Weights of a small transformer language model.
Size: width 512, 4 heads of 128 (2 for keys and values), 27.3M parameters.
Architecture: rotary positions, no biases in attention or MLP.
Training: a variant of Adam for these matrices, 525M tokens, 4005 steps.
MLP neurons of a small language model. Each row is named by its layer, matrix (gate and up: input weights) and neuron, and shows model dimensions 48-143. Each number is 128 + 24 x the weight over its row's rms, rounded and kept within 0 to 255. Numbers have three digits each. A neuron's up and down rows have the sign that makes its largest values positive.
A block is one neuron, or neurons of one layer that tend to fire together. Before each block is what it responds to, as a language model described it from the Wikipedia text at the highest values.

Responds to: Final piece of a person's first name, title or initial, right before the surname is expected, e.g. Osk-ar, Georgi-os, Colonel, Marquess of.
L5.gate48:149112107099143082133119113128091152114148164149124155136120102090150118138138147115126143120162127096162125176127155121146097110142105093158089134122118143134137142149163114146137137137122107107107137135073116126081080137107091115104113124130124099096174103126138185145114142140120165145
L5.up48:152162101143110143153110128148133151163138140160152142148128119117111145140150125129114145107110134141079146165127135087096107120144183128059090098083095081156142101097137122148177122095100115109107116089126090097099127157138119137109147108165142116160117138105200099143111133144135162137
L5.gate99:168091123127138143104128124113124080113185171146125129104100104147113121113130107169198145143113106058129132175114098145152127122126164129092153109098124121160133104116118149134140123120151160133122143145128132150132093102119125113122103065154092112186125117096123112143086128135174127110
L5.up99:169112137093157091083160120105049128105169130156149135117163110115105087140141126107163118149102142141132126116097094132147105109171135145116116116138088101135139081117125154124158126119130131109123102086113162140128131150146100099130098082125072109153132134103139093119084119113174118133
L5.gate109:157144145135125133130164108097106038154129107080107129086166106103131163112128099112126117114085130110155131147125119094131175149128152107129159138113120113169164115142139126113126152102103098141146144106114120150128128132131153104145131084134097133167150121106120133173184126094108148132
L5.up109:104093142119164129155111141183150125144177127146145139153114174146121125111157124081137138109072158128166139123119130131108157134133175068087137163140085117122137137144157119099132139098129119117129129161140141166177099138150108118115127114129170127152126146139131126097147090105167139117
L5.gate171:104117123135132127173105137095113138092182165147089137112119122094111111123131113092106116143116137153109131155086134133135116137105140088129167180104154124122103119111130148123138110099067111125106158133138126108113125170134125146106097079170148116137107130154141121129144093126122134161
L5.up171:133106180117133085151103137129127080116161110189085148109135093122107147115152126115132113154135096115129190153097152088089178115124182118082125134101136083165085124146102117148170099131090127102125160095105136123121125118143161125138110095174161113125145148163099090159157142111140131107
L5.gate414:130131132125134136148117115128174121183136176141099087127123148141137104114117080111157099116111115100138146153110127140112128106119178106121147107117113133110156123120133096156122132122158145145108132102133112111110099149104136130157153092127098144100111156144159135136082126161197109119
L5.up414:186129133161164141168121135097081127135156084134102146112137110127157145142145160099124106110132139134137143123143097118091157149115128118137157127127094124114131118160167097085182117085124116122151154105101116104134098141075124200137144104093135131129145116111088168083134113159167139077
L5.gate471:136151151124127105097121114152107146139147129144171108105114143081139125148118056130117100161157118137159149110090151148157137114113096142138150117136136095108134131113136161143112137132146115131067169140169118102120129107161107156130167109111100171133120153108158136118155109120136129115
L5.up471:110095125101145145103128117138135123138073119137126158122136113139136134166101129119160135157139168128100107117151135106135117129134086132112136163115140150168104144100162126132095119136133134083099113135122127135083111163130128175136123132119140118096153134111138138181156141130159144126
L5.gate487:127145154137103103131136103146160136110168142134148121121150121152141117085141093131126162122128128113127112123077144127147146153113111100105123113100120122139186121118148139117134143142077128101057147154117160119108154174130108127141098105153113146133117131135162121090129131108173125123
L5.up487:134149097135154074151103138107159079153150145100122132135124143153149138149136105155120117126126159114118156122213138057080163157125107123130139142121137096091138125133120146157106139094094114084123149118101120153142133133135144147104168095109164140119104152130139117135087068121117103143
L5.gate595:121112115163137131169126140132196133131125136148107131105098095132124068103094133133132141161136108146133121174129112113106137105077125139091125131152126103140110150159115155126172131120101116109088148095145151131125125128155110174110120150131084140129146088131147130143124159130168126149
L5.up595:144102122126122122120100148132120147111131134153131117116169115140098105117184174087126131140116124090116060164136098137147147118113148147147136117113131098140108094128114122087109139175115124131100202104121153151158148153124120113110131102127117142148132130104127085130116110117088112143

Responds to: Number tokens that open a value, mostly the day in dates after on and before a month (on 27 May), and numeric cells in sports or election tables.
L5.gate56:134120166124146106133125150140114163087113077114107119118176122108147089127105161087121125110139135102152121137115125126109159143137153146075130110138108128116092137143126064124119103106111112086093092150119118171128156114159093134118106126114182092167132107137141135111153120116105158127
L5.up56:141144109161134085134081122118153079147116150135125107149128127119136125143121146136120079135163164092111131143114156123092104146140116117102159111149136168165105115144123102109124125100146163137156119173165125126180121132111112144119132087147105160179122141118114129167114169100102118098
L5.gate67:104158083132118084145124127152148103092101115171120132110118098139152136139125085162121146129157065112123117125144092136190143128126126115132143113148186134146148149110154117132171132118136107093138103139110125131148092104125113087138114111130114149103154103114122133166125112142115123147
L5.up67:132175083119125106131126143132132113120069112113136145170111140172159127147180120163114162128126097142095059124188128094135163162120133172150120164150126145088174099178168135134087117125160108097141123096171158146127109122125111129108117125144088144157103129097169117136126093157116116126
L5.gate239:112080123147114122139160114147204103120127148166085138143113133138168205136124087152095138120120150198159129096087133109117127106140141118139120129141147121121109122092149117095151121157142166125173136146143086123157117130131088097114119103134156119131149113095091095126147111140160131121
L5.up239:143136135143110147160141108119121128119098142165137156143109140107132159125122110113203116114121132131138163129100129154151099106129126085136116149151119124159099121142148142126135132182155115123096163132159111153091131127144107116133144115098111107092117166146095115100136108145151098093
L5.gate300:161149083130130117113117110163163098108146131103120109096094090126133132093165125097118116170127079149099130143105113109133115128127118145111111103112130165111125127167132129095135124126133165112101135124132100118149112144100098134115080115095151159151126148094124177178199139087141121103
L5.up300:112152188113123127117160137125104162139125174124139099138123111148138128152120171157138117107113101173167154113124089120111167139142132139172102106140137140118132129119083115123116073142141120135102129136125152145115099124091104130123111143125099126114109115167172116109114116153146143106
L5.gate435:174121122087088077134175121185117102072149109109156100093152137094120094134096098120122130154103071137147150140064154122113166136135121085101117093148134123121103133119108148155167156135131165134153098113115082132140148139121136142144098088127122122125129159089130167118096143122130144129
L5.up435:157108150118137172099141106156116142116128113128125148138140123117121129143128103190096116182136138131138113142101128155173137152098123135159113158142115132148120114114109115168091113104120117103162122178115165145132120135135097155130101150103140112097158129109109086126120128093178094128
L5.gate841:122129131135107128155127114153136128106103123115121089148169127128163110117155131112118115141186130135135152095130118122160136151144138138135146114143116133152132151147121109112096129123105132103115128126113080145128118079072091127105134140175144146127127147121138130139135161140137133186
L5.up841:148111104161134116128134169123131093133119134138119152162142144159155057162142144156150121127122112084122151142149134124131141147154143110173134155122137111125106092119118138091163119112113129156158152126141110099134113094118151139114156137154100129085115134131122127148095117154136096117
L5.gate886:142138095164091149095154127136145107149133116152133100143116123146126150110097122161128136151130118085079115140110126088097157090102118143098120122171151143147093118098112144164087105115130152088161138175094141162168155114092100133137139111079152123122130150114138106129137145116152093119
L5.up886:141138143158094137114114127112138155150107135129109107110131125154136139126087153184129140123120087179122139143153098136110108153128122135119087145172097140163146097139106102144108129076157164110117103128159095153128102106131083107111125159119099113090106130102126102109143139089156127166
L5.gate906:130076122131139146121101144164107161128125202102137164132141138149149141143119118163143125111126121152150134185120130134105134142126206096169145100119115135114140097105098107135099084111127139080116099140129150137121151100108093139098142088119155113142135122071176134115112151112194135072
L5.up906:155099095105125095099091114146135124152116125126120155140144128117146106094118138142134127119142151114112140118080122103142152126125115112063131124131160172083086161112125115163141171125140111114157091130098095127135085130130102144129125093135105128126080129118131135148149160100099075130

Responds to: Final word piece completing a person's first name split into pieces, just before the surname, e.g. Lou-ise, Kar-l, Decl-an, Ray-mond.
L3.gate91:122130100108148104159149118156098099105141121168105104174121088145126148160158124142120158090134125072162145148139091131166110124137153142136101139152138122106113170078129106118141135135128102142107114118129145139114080165106140100143106086137112126119153106140116131150143134173150130133
L3.up91:127079135121125115147089066134149081097123115150091110159119153121138130102116153078155118111132132104168143143114116128143141114154117117090142103107106156115131133133127105135106172164137119140138166100095139101150159124094181122152149087098139141112126133143143095167158101143100160137
L3.gate246:140123086151138141161135105111138147107171207140141116134152133109121166155118104156142087110135107102164123102129161162101074092134161087137138115146172124095133151102139125134165137187161107163106154149144150161111087172109126128165151041126100143172163123117172157163127130159149123129
L3.up246:124145126133112136159168096054120098132136156118103147100146135105111136136142129118079135091137130136169131135196114102138082118184103111086113117155114176113160179113124155161136140163148096100142125108070106175129119165090107129144141121120142111129141096163154121120099108099164119132
L3.gate280:130129147159154121125060106119102120140193135143114129140160123134133118110118107112130103107156106084186120152148144143134153134124120133142134130114130093097128144122140133116123177131111142132153168141142124159163117140134125124121125083129097120134072142110119147169059083118162137123
L3.up280:142127137128117096102171133152141132152157167138087135101103107094154119130165116132128106172096135119103142102121125147135097094100175068121125099116144103111141147156185123130141109141109141121124158134165113103135113100109095114115130123141128125135158111191131118117125167134130132127
L3.gate431:143103108115133129137146091090147096106182161127098152134113131137109134149127133140112145154160169103177153161136102119169100147122158154104161133127165095114118148135148136150164138151150134113138177098068140120103117139108139106143139077139139163139104094134148137155140109150149110153
L3.up431:148124121096097082130125113127125076101156114136127138117144136140078133121087171125099151122142119128146135106130140115114090110141169117141106125149150144150126149128093144117112162129127140147176121135121148143123092134114115099112110084136096136161106103118140132129103130099119138140
L3.gate475:118149078109161124145102097139151117146174165106089139166123133168153127108142130109092110153139121126116152153118114124153134126127153127133106137145154121112147136151139100117148134126153096147144140121144116148109101126122129121117124087120111153125106167160132128169109125172117124095
L3.up475:116124140121142111137167107155064071155172104121129142097117132150132132099093168086106139143142107146139153136145133151148140149167090113112074121152120167091126130133128108140127194119078119168137141151106133124117074138090147143096123084155132134074152115152093159139119124112135151132
L3.gate683:127127144142127109127086101109154128078176154153102145134131114125140119112115104142107144150125107136163152134131115090158113096134146123131145126116129118127105129105152146095135173123070109079130136116136139142098129116115082096087141101193125147156117096111153138129153117132136136138
L3.up683:117097133132144124118113073088119092080147140167098156169125114179119086126140126126119176160136137165136126152127118080143111103151117144114099134103125148093168138156145148137101153115128104122100092138110124128119166152156139111101154121117077146120098123154150093120071109154100141143
L3.gate796:149117117125141120112113127141108123128133142143128135159117086123141175132091134119156111148150140126155147115138127169152125097103149128111111146098151118104156149109157109123175132103119137165134103142064125150100092147100125136108160111134114170115108119143116147187115119143162150129
L3.up796:136128157127126134112154092152054142169145114117111112149128098153165124142086141103108111096106088140113093164151125131091144120094132120113102148127126157109138144114141155111140180115145111150119112152115137160115126159120123102138105129132116147143140155110111155170144105127172154143
L3.gate800:132131148145143128145099125144128115124177139149094104139134098139130163109111109126130123160170103124170149125151121143128120067106139088133094141120143118109114141120144115116142124106084139125147139121070132143133098135141116119112145111144161158118131107115114142181118103122164126136
L3.up800:167104116105151131137111123125116105131189146121121115116120110125119137114110091103143124148142150110167108134176132120136133117140072129153136146146123120072143138128188116136161184121092129140120142104080163121141100123135144063109158144145105142131110103187090155146135099134145108119

Responds to: Single capital letters inside all-caps abbreviations and codes, after the first letter, such as HKG, HBO, OEG, AIK.
L2.gate652:128165126131134133125148160137094140082188136118117111099154129126120128129162156144100129171161154107162123179142108143161166136109118125139133146106115098096127129100130126107119127121070143148127145136132111123142120097121128135149098085132137159159150126123141131124137133134106180151
L2.up652:160114112099136175112098150111122153107136122144148123107111122135146117115124123112142148154118195119148114140108144121147139152097108146120138148113088141093130148170150146104112146144116125100080111145172160074159175162118121159160140136114090124117115091127148144098128083123097079146

Responds to: Small standalone numbers, mostly day numbers before a month in dates (On 5 July), table cells (Team 2 |), and counts (six months, two horses).
L2.gate252:129090154177091099131129124124166166144140136148111122087149114143161112172108117101148136127134119125155148121139105114166058108151134144134107119146120125166112130106120134135168117100130145126086138122113100161115125145115110152123152151113148148097090141172166119151155150110144142101
L2.up252:134102139149129139099140175128146143129134170123133093128132139124126151135100094116091140119154159086161141162123112080154145114148119139143137139128108119139113124117153085099131095143149143127128116157097104145073192128135144137155200161144148125119127116097147117120141156108125167131

Responds to: The final word piece that completes a split first name, usually followed by a surname, in tables and biographies, e.g. Christ-ina, Juli-en, Vlad-imir.
L2.gate275:123144127164158136141136130141143105087178127109139149163114144137132164113141145140118115147142122110135157116169090109117143120073151112103132157105140133113116102102092119138145132085093134105163140112123174132105083146149130131141128092177117175131108137131144166163091114158144135138
L2.up275:114116134092106142157091130118138084127169146127137161128102131144135144103120111118115130152166135122159097156175142107104130123082136105092110112129114174111139148123117170121129161151127140110123168136131127140111116138125118085152162124147074120128137130180137117128075099141139079118

Responds to: Numbers standing alone before a noun, mainly the day in "On 6 November 2005" or "born 4 October", also table-cell numbers and counts like "25 people".
L3.gate13:159089122145117156120104136116140122125112130122101088129175141120119158127116112153149126129142071126143151102118126100139116133098143134119118101124159112140124122122105125122106130120092109102108134138133122167140146127121088150145121159081141115155127129085168128155163146139175129131
L3.up13:096130114137117108096123141138135117131102087141120084176117104131123119130153185143116131118142099087132132157102134104152128129115138141137100107110119143164112139110111091098114114127128148099115095109131142130116170105127111149132118145085129103123184146105098087134105178100160075111
L3.gate66:144138126137093112132140119110162106109207121191135110161145148136139136136115109133148136112156105129114159112103068099169144115090192067124120121143151097140133136150119127079172103094134103129122111118144105163156109114128112132105135113125151134125167153091177134134114147114105160103
L3.up66:119148149141100122113104068129086097137191137157139130185132194165116126124198140138116136096154131137104154109112120074121149147143109100144133137104142131115126113146097122108166165097166121159135145129149142143166157098092133170138144105154090106141145179083109120138121113145108131111
L3.gate299:093122130120105137157138115162161114101139143143136019133166134128149120129135121149105129123159096123106127119126134138159097095116108105141108091178159144124120137131145109104132119144146120105130106179129100124102142133161111125108136119140147170129169174129162133132174162127158143138
L3.up299:091128107136106113114096154139133115109140119093121078145127148158122111161136109136119151130187135154131131101082143140151096109133136143133092121122201165137135129136158114114140105095160145116103126140094126133133108156127116161070124107140155152149119129150184109145188159091136105115
L3.gate590:108090112182106136148159103137127099118122158107127138120168119141123150104123117097133110125122115141165112141081136143140126102103101102179153083126165123126132119138110151145176148110145113127119175142111160141121120118125138109116114129164101119116106118112158139163120074120161117146
L3.up590:114071137180126169094117176108120105108129159095165103099136145113145146137094157141116117123169126132106132104123136160083157096114129113119158128129112152118153131119121146115092114063149129138135137132152112119121137144134109136174089148121104108143120116117125110099119093156143141102
L3.gate833:115123133173119145116129131160161144121147151137119131148164119142163111136117132158153126122115147149102153083161122141120131151137152111137136160126095124157131100102130141061133093092094138118129140153111106150122088086106096168093109125142101127118111118154155187127159121133101172112
L3.up833:125137101113159125131112086167132126150088139150086156123137083133118132158152127149119127123124136108144113143130162142136139137080171082079149109149109129094166155142146109102109083114154116152155161138114141174141141078101139155088131123104126139149123113158158107102098153116106107092
L3.gate904:120122133105116130121109108159122154124153116122121115109125130143154135142100097127125090104192093142143142143112137129141144134122139095137121104147082092106128095138155113095154103138115132141102161132150101101117136104105111110099099160085077132117149125093166131104124171118153145120
L3.up904:131121139173148122119144147150084162110133138103104102121137137139160109130159121115134099152173107085118112141167133092126129167116140150136108129120162122179062103098098132101141120098107133135137137153109139124101117118135134136140134138100104115120087125100169142168133141174179175165
L3.gate949:153082129120118112181159140122171142113157125133128099135169186168114095134139115102120103140125116111173142134121103109154136155110144127184116149123132114175138131166113109095170120088097133129060090145099085134121116078125146125137178120163121152092144141148196119142148135116152149147
L3.up949:136089133113125116162114093149108111102136117101144095121090107156150130163134129097085105153097121131126144123160100114120182124158126165134113166115117164120120140129150093144133154110105170165100099158120103126116156057117148148069142123127107177108091122104157124098155124095144143100
L3.gate1013:104143138160160122145107138133126151101177121131119111097142155123126107145121103157125102141139098155141123095108137143127099096101126103084138099144137129091144149136135168038146139119076114148120163159157189148156151086113081135119075116164111148142153154138152139130128138129097135140
L3.up1013:090116157157090116145145111090134114090122102101135141161106129159125143141137115097067102115099100150110092114113143151091133159123112139144127110160137132114134166141137161125124144131138084121095125127182107125099130150097116122150074132119110159144116187178150102168133127126098100082

Responds to: Word-piece right after a lone capital letter opening a name or word, often foreign proper names, e.g. G-el-een, B-og-dan, K-w-ajalein, B-cell.
L3.gate45:124112121135167145109141128071114133110126147122123149112131133118102104152128142091183115152161111080159126190125090120142143141131215163167181136135112102118106104121115116134157109138122116160123131093129153139126122120148124089093118129115121096111126114137111135135134182168124173131
L3.up45:119124129079114144072145130094106119099100091106144124141075157111117109156127134070110093154154100118121116170145112129109136145124137138125125173139116143115126119108140140125143065099129123133125120130138135097115114094079140123121080166083137123130138149128104152087120143158106173111
L3.gate469:122118142106168170158128112147132134122144123121155136078135132118106161117118116108113132112122111115140121167130085093169119117108133140134140119117097081131120165157146140110124090122125114073131103080101119163138151110135128116148132110121140111149146085105140118142110133122108137177
L3.up469:142137148121144201168115136119132131102119139133176121097115161154108143125101150106131161095132155121132094158153113145129125164156135097140173090092131112090130187105123154110107112122135144106119127145091159146158124109066144141114113146125106147172105107123123148148120091138113149137
L3.gate607:103109096166122112114141096130116147132119121144111087131134169129145105110101157130104117125150112083133151141139122135123141200159138137143115109157085133132137171093133098148133075123126149117150111109104133091097124069183148148110112133137153142146175122092160151158151122177181108115
L3.up607:113162115118152141149137144161102120136126136111145119089142134144091169169165127128098136118102168123114107136141127139139110158118137132109141139117131162120097113149093167128119113113136096147135136089103137137111132169147150140149111135114134130095152160118117122095167133138122132112
L3.gate755:135103093166135099149111152177087161120127147138128131104141162087163164122129190123178133117131133120145126150108156154148140149085129104108107116133133094109062136125106093100151196169105108118134175128092130197109130097138124081127108117111106110110107084125120113163166143164124117117
L3.up755:141115102098106144163155117170136149149151151096155114066109125130137124111121154122111111104079089129070120127101167165159153124129117130103118117158102150079114118178143141107136157136138133138165133139145146131151129144126117109060115118137109107153128102143167095126180142152137138122
L3.gate924:151125134133111157127128179126124107130179143110120120155139150121127136110093156135136102123154176103113151135151139161118125117096114122147155131102128113105140131090145110129144138129133178112116118156100079119134103114126121181144123145141139095118130144129087125185150098089155136137
L3.up924:123094106122122127152094124149186168136154131142092108096117197115112105116141137154098123121148117124086107133114128156121118127127133185155126104165147147151132106129155092110153092083097113148107104130121133154125159072134153075120122115105138136132158103120132116134119174127154143130
L3.gate925:120121133137061138080164128110129174118162136109090122111147128089151131144083133129108110128169127122117177166111083154151098104105116132131115153153136135173103120134160163077161116154114109115148098159153088131138145106118133144127114137130146146092165170174137124126146163146145083128
L3.up925:164103082124133158078123119143114168118154147120094134107107165150174128110092135138070098100132099130144182152116116159124194127081106143168166148097172167148085101092151117114110110143126133112204125180136109106150159132131157127173109135142161141131120141102097141109147125152112113145
L3.gate940:127164085103122152146142134142121107100149115135092140075167137125138163148150145134113110116114161131156118152165142109110139148101144097182142141117139125124132107123124126093107125099148120093143145100127102128137112128130117134139147129158186126158106156105140122164160163119125109119
L3.up940:135116121117103140103181125160159134126095138122139163151081130125161149157099135126128115106080103145102078111093119137078138120109121121105067160127145116110111080127171119113140114131147127106135185117134142161149121065134150116118122134107099134115143125111155131170132180106120125093
L3.gate1006:114117151162133089095100135109125154140121150089113174136089144088114130092155150113143088161135105064158127144065158140137154122107139136125121135137113091155127139109138121128107164058098158137123115121127072141094131128098118085115158095131111104109146115134186140136118126166110154124
L3.up1006:117196099112160120125144137145109097124100127145102131147145137118124120125104159156151083133140159127108189114114121120198118125146112100088141107109162142135078152143114116151106120132073149150150135140128146136137157126104146128153079105167108151109127141149110132151124143118112102139

Responds to: En dashes right after a four-digit year in season spans such as 1959–60, 1989–90 and 1999–2003, mostly in sports tables and lists; weaker on scattered mid-word pieces and apostrophes (It's, I'm).
L5.gate231:095148156163117165144145146134102125149155140120162158102135133123150152133115148101119143161136124104185099124110119130131119134126192116147167140133119161134117150103105127108196105159142074160134098128098141094139151155103149087149138143140114096116147140105138164109142204130147127153
L5.up231:118101124140139110138125168141094101145165109141119126143113147098106122132140153089175087067107137117132126152148154133114142150091150126135130164117131142116134105153086132121113146154145129139132129133127139143141131140141136146149102146148121161163134137087090145091101131187130079139
L5.gate255:094124121125135129138100120128134121127155134086150130103162118100134120121122147099116121182120116095087113152072082121151157165087101118150178143114161104153120174153124127139123120131144158161138134140083083107115157132177116131170149139124144170136150104105106144176160162171118154112
L5.up255:113149135156138147096089104123131166114107121106143152116126128130111147101107133135159095155093130127099151103164153106126156163142112080152157114107123130165115147118098128125134129115171102138130089118143098113121179126112122084139146121114112176123171139090123125112089125147123160137
L5.gate350:134166123191149101159122116069094144116124123108154157083136126141201159127077149086106120127159151127152109141167140132098106151095111104145097165126112132132120086107120112146106083130147118159101137136105162088132058134099145140124123122154133107112163062102129127143150158150109134113
L5.up350:102119122129099179124115151123127100119094150137108143102122130084192157110125131111103131111102103140110134122119135110138120147084124162143128140137091113127110105117112111144093141146065126144098128055116112125118102119116098141154140169162117148121128074133120113139156182151091156113
L5.gate543:135107126139135111088118123155100113151091126133094142157108139170128151156089168091147114121167101114131107107144151161145126136122133124121107109121132141101122092112121134111104123120107182127145125149154098127153144091093127087121139124117130141110099103103128135171170153157096140096
L5.up543:167107167130080116112143112140143152127143142108126151111127123155118100157086151117092137086184141151137092141110136136091130107104119121134117128129167156111143139123151110116117097116106086156061124108129155115102176109146111137116093111107118088112172118117135169136105154121120133101
L5.gate547:163104112156126108130163154110146141155109123115138124103162146133124101090126142126106107100130126117141112121151075138097133175146110136142161136122132102145176103129071059152133154173143100138123148135086132132132128145115119093145117141099150140124125111128141141125135103112080176129
L5.up547:111061088129086097129064137123103099136146108081126174115105140160116132134146115170119127142137120095133125152119108147131152095136135148164152153131109080103169130096161075100104129088113131129139159144143089107154131102170122161133099163124154126123108115122116138138121113144091118116
L5.gate739:140123093136100126138151108078111134138143150121123111154159123125121131129149148098117092103118102093127110148140139122148125118112111126148170142124150121108139104120171097142159130085136103139142128141124126121146154116117131136161114118083127132098198100111076127144122174136106086149
L5.up739:126111117130101132088119084143129080108147108144127175174116139125140153200128100117138105151126121108093121138119115172150095115086143126121111145133129126076158086137133106120121149152122106178104105138137139162149130123132135182142106118077118103153133150104114150109097147177119118084
L5.gate751:125146128108094157109164138104136157144119098126130122109149096118134130113102125147151097151129117142155130175139154113124137154108105122120120128148136137118118134098107090172122103114122119097171138161119114144085117125139128117160136136146158098201075156096133124125144155134095132098
L5.up751:156137132129092125118136100127160121134120167128164142131136111122198109201124149167170093148142126138084145147078163142116118117121077118102121104144139159156117143134119133134141107138089144166093112109078094116154117135140104130129130088139121145149132126138138129141086132086105091118
L5.gate816:133133098156093153120131126145092141119148141132159114151141148127123158096100160120165122151128109099137160123135155121102142128127102109167130151134109105124140132126175172137129154166120158086136123181134100152164136112169080115144125176163159072142119116101102134119124117162156127159
L5.up816:122162059111118121112152098125130155139132155134153174129138174102108105082141164141138140122095166158086128139168137147130137123090144139108150134118146124114115135116137154105119161169118177101135088114164110071167138119126118118123113141127105167114113143097107140152151100138167153147